config.yaml
n_layer: 13
d_model: 256
n_head: 4
n_kv_head: 4
head_dim: 64
d_mlp: 1024
vocab_size: 1285
activation: "swiglu"
norm: "rmsnorm"
norm_place: "pre"
norm_eps: 1e-06
positions: "rope"
rope_base: 10000.0
rope_fraction: 1.0
qk_norm: false
attn_scale: 0.125
bias: "none"
tie_embeddings: true
parallel_block: false
extras: ["capped logits"]
init: "uniform"
init_std_qkv: 0.0236
init_std_o: 0.0
init_std_up: 0.0236
init_std_down: 0.0
optimizer: "adamw"
lr: 0.00142
beta1: 0.9
beta2: 0.98
weight_decay: 0.21
lr_head: 0.00731
warmup_steps: 471
schedule: "wsd"
decay_fraction: 0.934
decay_shape: "sqrt"
final_lr_fraction: 0.0
batch_tokens: [16384, 32768, 49152]
seq_len: 384
doc_mask: true
train_tokens: 228800000
steps: 7451
dataset: "wikipedia_en"
MLP neurons of a small language model. Each row is named by its layer, matrix (gate and up: input weights) and neuron, and shows model dimensions 80-207. Each number is 128 + 24 x the weight over its row's rms, rounded and kept within 0 to 255. Numbers have three digits each. A neuron's up and down rows have the sign that makes its largest values positive.
After each neuron's rows, "fires after" lists the tokens most often just before its 100 highest values on Wikipedia text that the model never trained on. A number after a token or word is its count.

L10.gate706:106116123099120156131137149103147131108098166123131097129177079097114142097123130089184106109103157126121175102161173115126118115105115138079170095144154137125132117141182182106094170166092119143129118149170123138146167191131127128135096085132138147135099117123160134130105098150117094143101103122140137091090156128154103114138167108119101124114134113092108131128091159153137094069156
L10.up706:130123097173158210153084146100159116149120152152118140088090096092131145156145148110142108137107179137143097127112135102138164158121124100078167139182151110122103153106169119158137115147107150164131134137155083112111157140125136102111128124155150121138132135181120153150129103120123149070134102146119123118148117099144145096132133125109111135154120138114153145130101173111132133127127
fires after: " on" 15, " |" 14, ":" 9, "en" 4, "e" 4, "al" 4

L10.gate756:137092158139118100169142104139176123119172093118087136116151134097108097147092142132103126127151147149137115128112096100111171098139083146142130139173136113141141119127087114116159091097138134135127131084114118120159137098141138146134112074139147089121112128143141136147120069145115133127132119094135112142096123109131117122117113133153139137158139123117108117124128108138131099122104
L10.up756:140110103190171119180137110131131151120114114155090137137104130135096149160124119142141138119103130114121107147101108141125134085140133158114117166164114087146122090118098110135158083127106147100158144121108084114217128102090096151104116131155123126157172114117142149126117137156177133126130160141132150169129083109114149150102127142141129115134103148103140117169109145111141156130089
fires after: "in" 16, " p" 13, " m" 11, "t" 6, "p" 5

L2.gate97:098104140117145119143149145091114106142182133168122141108145084106140148166111136107126134106118099114108171152153067103100154166136127127098162130129142109056159167137133108111126118132171153118141139082131157091091121063165152128112080154116133094152144124184137123149131130116132108097114107125146112080138152154120122097120095129163160145112127166154158130136085159087116123138130
L2.up97:112132110090137134141151110186107138105148143175154178110145105122143101132132180100121119095109171109128117184114088124112107126154154139097127146120152117127096145098144108083153119140140083105151144176132151136137090119161134098166141164070111101092140130123173094123119110106134122151109133154088142139122129117172058103106150135149169161109129142125132138101151123128135120139148
fires after: " l" 28, " L" 15, " w" 7, " M" 4

L9.gate482:135118146124148170148145161123182126158119099107123121151175128113127110164106143135143110073101130141103190154152085146116116112103127133120122147150148103142142165125152106133082117122111109166089162080171135121140109111137152080111101174159087148110125149154163084141147106135109122128094140108108132112127123156138125101131124097095119142132123145118117130130109177145152151130128
L9.up482:158158146137096135115113163126141171161166172180147116064144123101122130142196110174173100114128127114157134127126110127097124112145127129110128123126120124111163123158164158169126156121118137069167072085126124126163139143103079168114133135129179108121113172127115097128092100117111142110155125114126146106134134105113156117066142102173070112095137134094111095141120137106141132164130
fires after: " (b" 29, " in" 19, " b" 14, " B" 6, " d" 6

L9.gate209:084106123143104091118132133120130125149164160137101097148090147170102092124117135100129102148073163131129131119123097110090146115098131119077134104163139165143117116108125123128109130164134069104111110116131151147058134113122099106132102106160148123166089102105114114122114101143168112116159117121103109157097075120108112126096111143142098077146155142149078154123094138114126121092141
L9.up209:135126131118156120170112163126131100073121121088154110071112154198148124115118146141150132128085083132129144117174128163123145105141127134084097118134139090103081156107119106144119094153130135138143134146130116146105140083119095105127110142135146093108158092131111114152129133132122109176154113157109101131090114119129113103124130120071089115154132145123146131154116110137100114103136
fires after: "ro" 15, "e" 10, "he" 8, "ra" 7, " The" 7, " E" 5

L7.gate16:104076129111142116136112153174117104152146109120107135141122127154110116142153130121120157167163120141111146109130136144134182156131156141118131154140144174065145161131125113106075085079090049120134132100175161129129135092155130102135146133108150137122152131131131145132136128146164126145145123098131100153128132113089125102127136137106154143113133130147152124124141101162116129164134
L7.up16:107087146052122142125130139155122089148137138099080162107103101153125132153158136113139117148144145107162111139138110158159139123117151110109116118116122144073112133164150092088079127112088104103131114111145118125132131104152139186113135134130151103108134113166120144122142133150151116123158099104076126139133104092105157136125132129103152114125136112142158089121139118139132141144109
fires after: " |" 57, ";" 21, " r" 4

L7.gate424:100132156151126095144155135121126124133152115147108186196098140108088097152084124116172119117087122103128091158130131122136116124148145123134122124137169133155185179134133137083099098174155121147109122106143136158110126092100115128148106104071141062152120114101167108158103096138098132119092090134125141111137125126131093126154142128109176109160150164119100105091138117150115103141111
L7.up424:146120125120111114136122123147121094115107109075119153100114155092120075116151130132117156144123138138144123120126111115127126098101150137141104144148111085119107128113160083166136126116139127112160133147124136100121163108149118129087125175149131137139152138094109121147171156111164160098147177141108117104130133127126117088119126165123136137139148093112154195130125088120138133129134
fires after: " P" 26, " p" 15, "p" 8, "os" 6, "le" 5

L10.gate956:129108163096144129104153150129140162158148092122123067166180113117138131169109125123094160108127126112121134153119092067127180153181062143130151124149106130111127116156106158113116095094078106145095139119137124084140138137164137130098125139116106139151133117148126130140133109132162130142142122122138116119172158132104113129148109090166144082091144183128087146135116137147122136061172
L10.up956:195088147142121131138123122135145125151123128163122092117151139138118128121120078075137110053096142128114129149076128127150120121113147103100129131115145187130115136105126090141152139132113155114155095159106086146169172109118100108140111130101142113137142186154089136116141129110135130057138139099121071121132121115151124130131106135138115151099128112171173091120154145129123126115104
fires after: " in" 34, "st" 12, " In" 9, "t" 9, "in" 5

L2.gate676:096083098124129111124104107128138127119074122129136143121119179153113152137096134090136140116119120166121110082162151142152154125137105126124179138173100131114147122165157172113144124160126144167156108115115130121105152126124138131146147150102169154166146123120142148117109130122136122114087146103138095108146127139130139195119132150107126141149133112122180124185114152104100171118113
L2.up676:151132092176153127150119139113097116119129122118158109124168089216123127122117085119138139140116163118098142138156116152085102142136164179138131128143119120115102135111145153136109089160120138089165150177099172136103114101120119095166136124118111118115115132111156131143127129152144098140105115096150140141124118096195084193135118103196140162103137150157130113132163103151130159145121
fires after: " N" 62, "N" 16, " Ind" 9, " n" 4

L9.gate188:134164113115119076138154094138131187158108113111147092162145142131117134164124099104119126129123144120098169160073119098159138127118142147080158128095133168138109172116126114114097125127078158098134112115111093135121102130129155118130120121091094120117170087132143151112068125109126141110102142116153104129102147133134122158084119102149075113151203135089131118163118122109081123151196
L9.up188:197164108116150059134140132130106143159103102077120102186151115134156093136098113123159140132159101101122122187090127108155103097172104136103131101086131169133112128121139120134122097121111187112124116135107092099167155105089146147129156125119102140115151104160122157103133127127147159123138166133146106160123145142110070147132123121127090161105169138107118106144147119136125146174140
fires after: " comp" 25, "p" 9, " or" 5, "ers" 5, "m" 4, "it" 4

L4.gate4:094100129136122139137176097135142175123136121121095093129127139140165084146106116140160124124109150133130157140108102136112127127129119140112156167131096146135147149116131130145098128151123128107093157121138189128138116163128150097172126160134110148143101145112143097164098140131142153170105106152114092145111152133104134138132141142117142106165127146134097147093067168173094153131114
L4.up4:140121103121091167115136181139139122129111143095095143116179091124137145121148112126131112126168206126174098157135130129121117083134072114135140133138170131107149151093136134143160185136128165116150169079141088114114106143139075155154082132151136129118119120136138126109141103121142089103138096102142127132163064126173117123117155125143169111129161131107119141132158111118137153102142
fires after: " B" 16, " b" 12, " P" 9, " D" 8, " F" 7

L7.gate607:160093140088108140090132112132108122137137137138096133139173124130135163122130109150098142076151152126123134099110144163106126158116108163117195159120126152096176141140094123179105130137160125116148126114079115129135151099190196142107129133145104149160126086125137122117140123070135106102116141123148135122128184139140139112116116142106166097093119129057159144138086138137138081108117
L7.up607:125131150085129161117139112155125132071135135130166157119131125147120125153145148145100122127118154125141109136127133163083136114091133159092138145104137090106125146096101099135139119168111110143140121102132103091167099113140102070124154118162144147133171118139128110129127105097136122127131124143142125110137100102124114117139135139132167194131112091111120094151141111163125124142122
fires after: " B" 34, "A" 13, "o" 8, "us" 8, " b" 7

L9.gate210:117157096160058159133156071134143107167104180101157153138140132104181097109123142127109146125121135107121116138118126095093099068124132121147181152128122131102124143119149137135118151083148123085121136125110142133100139106133159125147153100143117103120123154133135180126113126131108147093105125086151136140140135103149157176132153133152161151150103121118136144116108182101129172089138
L9.up210:123140133141143134176110130138174163074108137147121120158106116125128129120097124151166083115171130141113110166185122145124093136172117131128160094140104121100133149125179157086148131101123093128114153117102166121097104122087131080130071123120154180075118145139109142138115133161126119135109100142117171158185113147117125126102104126102123143108109134122177125138139080139132123158131
fires after: " L" 28, " l" 19, "L" 6, "ic" 5, "ation" 4, "ou" 4

L9.gate848:099154115120150137120122144102110100122078166125109066093153147133137129147143157105130133111130093104125112131120119112222108115111108181104191130062115157111126109123133136131089099121099179109138161129172123142148107133119161154130129142151117191164124140107150122085159121138110128089094163146162132084101131118112171133141135092152133137138153112131087111138130157106132151108173
L9.up848:133109171111125133139134139161112160130100142129128095118135150111131112088121117160131127125143125134159141138134126169129059126130133141101088137170114130106172142098138175127146144114146091184145154100100104134115124087127139112109156102093120135148138152071118091111135142065125134071080161138109139146141088116140136151141146096103139121115147118115084113101119187136147086145142
fires after: " d" 19, " A" 18, "-" 13, " D" 12, "b" 8, " B" 7

L7.gate37:142133145143128116143154132119121128146097113134151102149128105163138134142164110088106110152104121121122101133145117098115176140124118115132133146136093166161120130131122139124115164170129108138114149113164104116123135170092107108095097101140123156150123143136103103131109119116089109142137097137142069124079122145083096130097158106133137142143201136138148142150107098132090163117141
L7.up37:128157136125137110104135183134136119109104109122112128130122177133135127166141119162142160075135132133154110148103130130127180123118128116126102119103128077172133136109150162181104109164141122128148101111126084137159182121150147126149137072157087131101137081089146151103116132153116133115118132112133125139138155187138115123111130125137126139115148113139145104154137126128127103161133
fires after: "it" 16, " Te" 9, " G" 8, "y" 7, " te" 6, "ic" 5

L5.gate376:126072134095115104109182117102118063141105113115153093141125116115089114165140166105127110180145107122123118111133108104155140160139123133153140127131148168120119132129118153102113129096062132104117124119188132156181133109147120127124122089069167119161171124109130137144101105135111130155105155116126134154079128130104152140124157132119127088108155111125115133125116127176093106113142
L5.up376:100132122087129150105147163118150090117111104127160104140122129148130121146127123119057098159150110109180142082146089102133121146122099071141114126102146151144111153127096159127132130093087146118116117144121118161156113155119143102179138081097127130101177154095120128107085106110159130158108100113146160077109123112093133104106167155124099115108148097147144117133151136125138133126153
fires after: " P" 16, " |" 15, " S" 8, " cl" 8, ";" 8

L9.gate748:132119132147154152138144156087121127139149100111156111147162092159117093135114170138137119085113113112109145110159111143132156175141115171106122159127101093091164122143150127110098103106169152108123185139160108183154182131129171130146148123123119144111107093106138150120140153105103145157061133140171102118125154101159127124130082135114136149136143129109096093143112159150119121132106
L9.up748:147141177110150120094096130101102099117102136131125144150107148098145104150163142163119120142133165160115131135110110179098157102130153102065086117150124095099122115101131100103133130128119147120139139144096079128143108094122140140112140133133124134157156141106136084124182116118164060078119174126134123100133105114140122112120154138123144092176136123136128116093105101172118094146154
fires after: " T" 23, " Ad" 10, " R" 9, " B" 8, " A" 7, " ab" 6

L10.gate10:114118136118085155128119190108123118126114156126154115095136180131160125151116155138108093150144130132141143147126120133108121167118113166125084142160099143090135138131160144132072153093104147110100114123114095125127141123132122130138110102118123160120103094070142159086102115127116108127079117108116141163101138132134123150148123134174152145134122132080118165157073132107123122154153
L10.up10:073126181139090147105118103110109152144135134165100115154157142125104086108098120074113147119144118132104123101091133171131122135111089133152133125117139120164109168097145116114092146149132143147107141103150118130114146123151170134120129106169155102138156139108183167135104107136115107179101126092177112142139145097126159140152149112125127137098133135127125127089120158174115078108155
fires after: " b" 16, " B" 13, " A" 9, "l" 9, "ra" 7

L2.gate563:153133115140099158133118116156091100136152175058098133128159172160130126119146137105118114112127157094160133174127128169115116107109118131151155099122151146137118138099116119170108112174138119157148142131146110187095086117119119102159121128109131171160118109129129111108160077106080148170058140159102100161121125140125136110104150130162146110130156124138119163159139168146136123091146
L2.up563:116147102102101155143118104147144108124080126143126113102108118130107134107072146111103109132150118122152141115150117130120126155160128107133059165146139124117141139120119113146114110113116122154127176141103161114148088116114136113112133109105189125094106116095105148102136144127141078152154124108092128170155089084161137128121125134135123162126136095120098141162151118116115121139114
fires after: " D" 20, " S" 16, " d" 15, " R" 15, " P" 13, "ak" 5

L9.gate771:128141111139138131101145138099099150142133138153128104099131136137160144124085122109130166161142094109113133156122116105133130154105110106076157160119090102160146219102176123129139150172133091111146153126104138157118156116150098118139059091185133121123105074089149122101115141151115109145130106114097142129115144150113157111113139091111120142137135101127142106130113149132125106078122
L9.up771:139119102101141151139123132168139136117134112124156069125149120155173118130154121151138175102100094146100116132152072142132129110183098164137151130088121124149123092128166126137126167139105154146114124155148107115140146101100103126171122108173147138100142128113146130138123130149101136128175108135141147112083184155069077141131139157134094115181141128094135137085137106143120139138142
fires after: "o" 18, "u" 12, "i" 9, "ra" 8, "e" 5, " w" 4

L9.gate388:142110156138086125088133127123091098128097170119125081146088113142125168140134174143113133104106146136146099124128122106135152180111128149146096135128090146109152163111117086163114109184094137146122104114088060146156121106126117135115122098138115101156107084178108124078106125121084156126155104129132124125129116147117098119122116125141109122133161132097126140163110135173122141160128
L9.up388:155114185158141146128130116122120073133141146109100198149158147134126118133108157127129129089120123155106132109126127152127090103113129161132146155123116137121122133133133108137112143124120066137125127117112095162176157114151118123146140145146130126115144114137168082096154103130165131143140135112151136104147151137153086114122152135156201156147128098125117115154112129119142173122101
fires after: "f" 17, " R" 14, " J" 13, " S" 8, "l" 7

L2.gate76:091104146159171117109107132118117129139101129119097110082153130174141133135153131120160160098139184092133118176109142125180119094104141149092149176158136094114129156125115081137106174148110167151117129124150144133089112117148151140121118111100133121162118146115129105145137090134082115134111121117128122163114081148139130110158133116087175136076115088139131112153138155139186117105176
L2.up76:105121065141135148118102139137148101124119141170134127119098106102087134137114147099157140097110073108099146120140145117139118133134169120151114129151140135152116146144109097169109168128113104143147112178098093137169189110128125110098159107120114108101124141070135183103151151159099098137142166130096150113132095119146114156130121102143105156123109115139125133145099134159118122121107
fires after: " al" 20, " D" 13, " ex" 11, " d" 9, " Al" 8, " A" 7

L5.gate105:145151168136099153160138155120104133152140131111163114149131140147131132179118114125147086087086127150133122132139132152154169129093122114135109141106115124099086115165123137140083113115117154114150108109160140134096162116105118133131095134159136146159139151116158114122109105164094110138120094146156142134136151106074124156114112138114092153093155124110146094134110145157136160153105
L5.up105:148146137112117136137124112104136108145114110107127091140101162124156124094123113113163126091127127148132137152158091141086189145123140135127126126136106132106115125132104116104118159098095142131121092153110129096125122093125165107155174102153133118129187106138118074112128161189133107127108107112187115126113146136150144157135155082128144171073092110110138134146125119095126109081117
fires after: "t" 23, "st" 12, "S" 7, "p" 6, "T" 6, "ad" 6

L7.gate256:144136153092103122163106140132152128156103107118117099140141119113163145123092100141161107136134136104099155131168106141104110134114118116129123092135149104175184179123179179170098138114128112161110154116158142131160115130095116104136117152097141119099156105142127106137149139138127089143153122132138137138094092147114138129156144128103082164105128100100126124155140130107112111127108
L7.up256:161131184135157167129132163090130099123111115125115119082147127099140076122152122146148073141112172117128143175144134112110132114075100135114116153100135137155126162106147140102102171129121118097117121152110125123113120141144085152144113140171123097110083103094144140124144121139146127106116105096167110114122121116111141128126125141143157106137142083090084107146077146129079109118134
fires after: " b" 22, " B" 20, " J" 15, "b" 13

L4.gate63:115132131121103143167153140108142114125192140138143157157095145149151139100189117088180106135062153131117121137166118132106144117096116145153164133104149114115143105118121140118114147107114108133123123151131137141135118134066158143146131142163116149156128106152160129131110146126092110118122153139139154157107120143138084133101129161101097162130151118093156188165078185077131107140130
L4.up63:108090148109150121137120146154096143153122134139178103139132117132123116148050156153103125151129111120152085147167152106089121136106159121144122118120153114111095143156119108162136148158173084092119113123130100143181153146101185141111114123149155097131125093174187146145117098122111120146162122138095124147092158116131133166089163147121091115112141135127146124115116143137109117144131
fires after: "t" 24, "k" 16, "g" 7, " H" 7, "er" 4, " L" 4

L4.gate139:182123169089113121169188124104105119129081141141095085124094149120149114140100121149070111147105136150146142104153158168139133148166139122174141130131128180144097140155135133131127128175151146115087127116144137124146139127133071122129113085136154142147151151111137088125124130121129165166085118106100100119072091137104093140100154121140120134156126120152137149128155168121127142123136
L4.up139:115147107104137119132140090150150132130082139159100145080134118110147133145138118112134118125134121125190166138116091118142162097149112135096148145155141137147177173133124134103098148122099144118138135116112136121168125099128109147139066110148090162096139132108101109116120086115112102108147168123137108123108102159081123128138152114116129097113099136152116176162111154146112068128150
fires after: " Te" 14, " J" 12, " Geor" 8, " G" 7, "erv" 7, "en" 5

L5.gate364:153124093098093135098144114153075084111116163120144129117126140111125138134160109125122155130108141203113107136155165159133148129113113142119107140096140112138106108161133100138089175138109092159159121135097139138123141149130144095088099180130141124154173129131100130112119134156107141136142107084119101141099103152117115191125124146101127107091111158100183159154140123119136129156163
L5.up364:171119132134122147155161109129155127130134135133140118147078120103136146118101139135145152129125131118167105189140129138119112163135099084100115114138136139121148124148125129095086130086075183135159109117108106138136108152094173124134087086091056142178154162121116103206162123148102154147120075142120135152085115169134126142098113102128138126107105118111120099111087099117124134105142
fires after: "p" 17, "t" 9, "h" 8, "emb" 7, "m" 5, "ar" 5

L5.gate81:129142179123145154115148104141152133118079160136124139097116152112103120123146144102143111111112139124133148159183148144141129151129119140114160154141136119090126183104155128096105142127147140143149158111179149176106108118145129107089105155144130144125126135126164120137137068151115124101087100133162124107115108149136117151120134134100131165089169155147145131157114101147125090100162
L5.up81:096113111156080126131125111124130158094158155146157120158132126153159091127145122195128097106115126126126162133142124092131130137094135143118096164064143153125102085077151131119117154156159138109128110063125143135102129131173094137115157144151142121155112160155136117094148176133118149112154116140115164079146132147106117130129150090147095167123124128133173117094116129117081119138117
fires after: " (b" 32, " b" 12, " l" 10, "orn" 4, " B" 4

L7.gate784:134120117104128181144160101126095124173137101131094131157120105149158096172133136136151142118079141156119165147145122110155119093156151154149124159129104077146208124172127141152127136151167141089109134103162153142120150145129128122179141120159179113133129100148186136118115093103112063124136112089118132102086097091141114159126088143130175103163174119153091114151102123106118146149131
L7.up784:158123117091161172165105115162103133125120087136104155153106119145149137123119121149175129113121117153127152140139133128162116090145132109161119152136145110111171099173108120121143089105139127122116111124113145139120149159120104095140092141174160141127139125123153126148124133109127119126157089108104113101104109113137112136119086124105193118163127117154091135139111120108136106169150
fires after: "overn" 13, " s" 11, " S" 9, " n" 8, "s" 7, "old" 6

L9.gate213:118074103129134134058123090139152140130147115122100089083127136137150155151103179162144107167148155096177091146090136060133172099099134114153150108126124180068138118159130094112107185115145122118153117118124156148118139125145128147172133132150147132125149120135153150137094118123109084136146130130137110070136158121110140143110131105156123108146128138103097131107098156114100164131178
L9.up213:070114113142126143132119138113164135083090141150176158154132189173107084118136133101080135143119105132146134120107128124086111104122139122134134122130150153128110100129126090120063127133146136110129118119151127105116137158159147111099157156122123128130125142121146131134107150144139181115101175106114142086081126132117130154125127104123137135162111157102148133165141160156158139108207
fires after: " A" 18, " C" 12, " " 10, " H" 9, " c" 5, " ear" 5

L9.gate725:120140110141148146142127140126129093106110165129189141110118127133123113164099155121077145166157085125096110115133116103125140155146172155121142108143091117144120169119140148151113121097117126117077159132162150129114118141113143141128158190086130132157139130081149115141103096105136099135149117122111151125140163115135161141135093115114124167174120136136109136111134122102122128105124
L9.up725:090162127111132143123154102114116137129109110135148143123165111071116157121135162132135111108127136122147163096106117119113121140102169149115128130113130113125124117134088097106144117191177116129088125107153155107116097095142130132132162136098109135125128120066129128099109129153116123117145121130117140089120196125134145144136115109151124058159078143103121114175144148127140109151151
fires after: " C" 13, " qu" 12, "c" 12, " ac" 7, "C" 6

L10.gate12:106121088135131122149152114125133112153151123163134173140055162163126143070091122151100082137113130168114117147156179131095119136114131112123125118097087138062152119104158137126140171147123161142115114124113083164133143131120119149130107131135130113164141109169163180130104137163110123138128132104164189121137107127176167152077109128127142118173149155140136140131140167136087151117096
L10.up12:108123147091122153085137110137138111101130154110148115131132144130090106122097091112149134112116068186148130113087114079123100120142161097143138133094153091157127104125101109169091177114132098145094154120147135179144140109099144121089104109114154132149105097134131151137107147112166111106123156154094158129106151094129156151142147104121199131151118148132083121143128151124145096118155
fires after: " e" 11, " c" 11, "e" 9, " A" 8, "ro" 6, "ra" 5

L9.gate287:126109131154121165162125105126138128182152128128152107107124129099103149120147170133096142136139107140081103150110128079153150134156135139127125147120098112092124150092104148128118115140126124137109141131119130135131099104146159120167135118113123133169147158152180129138165101075091127137149145143120149122119109112131122125152101089133112098140132117101143160131155170136107110143127
L9.up287:130097183120142130134160145125158122122142135133157117145073085071149108166142132141141135143145101130107124130135141092134149110156149115127119127136124133124152141130080162138194123158144121135102124113123149107111117132114091120129078104093132112108111118123078121144128128130127161118141148120088152121101139123113119120109117115096149129126093123118125112129078151116124079116170
fires after: " c" 27, " C" 16, "c" 10, " ac" 5, " d" 4

L5.gate608:144127149084110114115171106158129106136146127158115165089107148169152126100101116147135100129116137145124103077133106143138132107119109134150114141176170133129162184065125112165050134141127103168101117170148120172176121111169131107117143101114147114121109116145145136145171126143138129117122150137144126111106135133157116117120118144121137144099127150070154115171127122103149098127133
L5.up608:172107163151106120124103165108137114140108127144122147087169162150146107147127145138142147115167088146109102101090134111149123146095157098131150126142178144147149141132143134142118130156103116119154077102147111151117117163114092158129119155120119090114131164128158105125126114117152108108123122118120114152135115131140142090106110134161161171118124110124069087087116161161156105131125
fires after: " c" 17, " C" 11, " ar" 10, " S" 7, " A" 4, " J" 4

L2.gate770:070160129126062117134145142142132076156124133126077116120128130138104166088130128117146119141124144160141159110142138135112147136116133139164150174134128141146154121107146147153144136109158115120137147128144120124091122094103168144135121144122142155132100127136138126103163169114078132089089159135154080111148114129131106111162146132117131197129110104099136129163131186105161151090114
L2.up770:088103106084128097157152160127118118151111084145131100154148086173139165118141118160084161114121169144109117108172136128077103144150170188132121121144134125138145136139151172140129119090109128128065146120111134107136162123076096149130102079077130140122143129181119199156124162123135129138143141115129130103104157118128097133088143141138098121111116139142172099123141118128134093161123
fires after: " N" 40, " H" 20, " n" 10, " L" 5

L5.gate832:146140158121148160103131108133133108142152121119149122116111117129117128159121152115112086112154137138143136136110141176106138097116172128094147113104123081140142197119126145147087084141107114176099101110124093141163137168157158085164109139114092096189185139110155134150123093100113130131135164130113129129079101138078161113148113138069136150150091122111160165177082127142139115093166
L5.up832:103118099111101120127096134144098089174142161116158160120154178101133094147184126143082160086120118115147111115128163114148112102094131159129118136118142140114175113108125099122113116134139127075127138127158118126104133125085107115122159110216141123109120096142089100113101114100113116137096138114159137103133141143124135137087127155137104133151171126117149180136112156092115158146183
fires after: " b" 36, " bu" 21, " B" 21, "i" 5

L2.gate248:082189141096154118130151095129121134120100104133146106125149100119145098123107109139085151129126148161121120135137128098128156131143139166131139142148139113126121165112140133065110105172134089138127188134126104161078142121141112089145152129154108091135086099202145132146118145106134112117110155114153151107134156169111102149097152130110143153134190175131162107111131158119113151124148
L2.up248:113143109125149114118126131152120168143118133159129104150185109129143145073127100156126159099117106173098163137148138137080122102117103126152121104155148116141132085122125135100131145160114120134140128143130091102104119126117099134126159139140147139130117104122103159140106154107128115085156138109142149109118126153128134126161146109159101119097108104133133152169196177152138105137126
fires after: " L" 18, " D" 10, " l" 8, " B" 8, "os" 8

L4.gate913:111138144157152116181131107115130151130073140123113152140122129170116114103146132117143091105165099144131128135116118119107086154113149100099118139079086159102114137104087117107122123102165143098137114121083132151118111121141087151104104101098107142165133110171136122092115152146138164076145116132133087139100094120126117140131127082143100172147141112129099151089171113124078174126145
L4.up913:142125125151143122144128140137120086112139118130130106133129148124129146159172126155125136137149159098109171132113150070109136155100120153114133127117106126123109068151114149098108129180158147099129102116126082095138162133157134144105125172114144150085134094130157145147104101111116171136150097114183154129151159155145102145133106106143124150141113192124103154090128120141102097161116
fires after: " (2" 21, "-" 11, "–2" 9, "In" 9, "2" 7

L2.gate958:088164124119103095147117108103134126121110152133143103125137127080155133121103143125116150166106101115134121109152129112128105122131125121106165133137151073179112150134133126135157100167124085135098136116143105118129106179160124141139125107157154057152151082122125144124110142122140107105113141116120139147096131152108107124166120165125136137128163133130149172130100147091127134112148
L2.up958:124145114118162128155060130133133091142133119108110087145177140120173099120137103147094107111106122165098153152162151137098092105093139152084134125092114094139162147106171127165085130103114080134155139125169092151117115113157133099153135148169161114165127135146147168103114149098146130140097091102149097143120118113119141149143140136118168105093136162106133154120120166122146137140131
fires after: " l" 25, " L" 6, "el" 6, "a" 5, " W" 5, " 8" 4

L2.gate761:144085096095127169131142087173122154133096125110095161118093144103101176134111117105132119117114130161127134110120194199146173181111127128140096169155113169132107106175125117147096116115140112128151129135118139088144156136077113136102139182148143158115128171090122142123088143139100148118118119078120105104108098119144098140121145133104151129117093111095088152180156173119118141117160
L2.up761:119108130115130126187117158127110142112184119112088134114147096137137146106101140125161099168129116130110138122144149133131083104183121156126111147108125136109111195153145177115185150108163102130136091155102107143160103152119129120164152087114128139131154125117132122120132149112122110096147108155119134135130126060150140130123127125155096119090102116164110170099104138100161143078108
fires after: " s" 38, " S" 21, "S" 9, "out" 6, "outh" 4, "ear" 4

L4.gate143:089101130114162100127105123077146113073150106134137113163134126101106115121168129155092149170080153150128120120129079142105086121123106167100171100136100135138126144068130113123103138101131146137108153101106127131138174142097111088142078119156159109143128154131134095115133125133137086147161165115118093130136143170079137106151135108109175124167125163109122096129117107103137179120141
L4.up143:106103156119117127082109117122114205106126146082148098110114105131155140139075145141091134155153119136136135132124104111118114109115128083111141083143112136122110124090124196121081080167109111155117115127105178158147101139140127103118134140131127109127143168135126170158108074162111167135134099156095176084142153124127099122137129141101149115146127120118104117126125109130121159128143
fires after: " o" 23, " l" 10, "l" 10, "eng" 8, "az" 5, " so" 4

L7.gate70:126128149125106137172146128140144163153117143114085161175095121143177107129112158151120146097091104111097144143127109115106104133140149135139122142122113131163116160087122188128118102137128103104113103124134121105136134098108083095177172120121125139156131117132166150078109124119132112098106096126112158133085127132130121157118125137166124166154162117109113143100101160129138178138115
L7.up70:107093136123104165114087132140138164149138163142167122115114110124112143141186093133119172139169153130118109106133138106114115129081169048115078107127144094128099126150149167124121116133167092156143144095074080140095100128094130105093125167099100156143156156112120145088133102083131129151131135139091127136115078116115138087104104140166148139120130120117146116124131118132136121132131
fires after: " d" 20, " b" 11, "un" 11, " B" 8, "-" 7, "re" 6

L9.gate565:114131189139095119112132099168151078088096145114135114141092112127126097137131134137133100144130179095146097098098169122141151123119129142173161144136148121142094182133143176132119125147117091154130143108104130089141091142150099127132172092137112142137127124093130167120144085093121119142132128128114130137086146184126104125149109139137177122112118133061126122146089124100135097122110
L9.up565:134139165117124149118088103145112137089104136126148130119098137136157135091132118113127127116142149090126112103083137110144156095102108116153149138133140134134116151072151162149089120145155120157131112098106082089087063147140121103116149102164139163147163115090112120129098128096110118129111129129141118158153137195112162088123090102090146133092104133129145101089130150156113102134140
fires after: " b" 22, " B" 14, " Ch" 13, "ag" 8, " polit" 6, " ch" 5

L2.gate158:159159107137160095177152119114147152130153145113162118141107125107167081138119099170144166069113100149110123159112119074106135120136132155146170140152126082145137153173134129081151099135114174143140145135107131106120121116137112135161154093141095075133136089184155153114121122145162138090117092130125148102111171153125145110136090125161173094116102157118113082141111167160122112096139
L2.up158:142162087092137153161097122156148144114116147143112132179120117123160128116126136128115097130121128120124123139148134096109164118134142113096153105167161152132121169150102136152139113145124115145176138138111114153077117138140140090138112117109179134144116099143150147107128104138146143140130161086150115138154184129152121147133132163143123124144157100119155134156150142096141158170150
fires after: " l" 22, "ic" 8, " L" 7, "oh" 7, "ult" 6, " att" 6

L10.gate946:133136164128114149107136131098139157105135110145113132123147069076177126131151096133131118141115107139124150089138105094122159153167120084130125136106143115115139107141148139090113119142111123148108150138137180129166127147112120168125109082138144151103142128151099128148176153121148051114137079131145168103164131092140135124165106116180165144126171117143102121131126130140109104094137
L10.up946:141086156159106139140183161096114123109116132127162126095156139114125151154120191132107142122122103119182089085165118127152171151136106138122146130163120113111105134101150150129108089145132095157101094098122125121163101156127142088140139115144120101142163082154114169146129107098093128090107107162076084107182106175151082108113142142130113120130133166114124093107070132143156102122139
fires after: " |" 47, " on" 12, ":" 10, " at" 6, " of" 6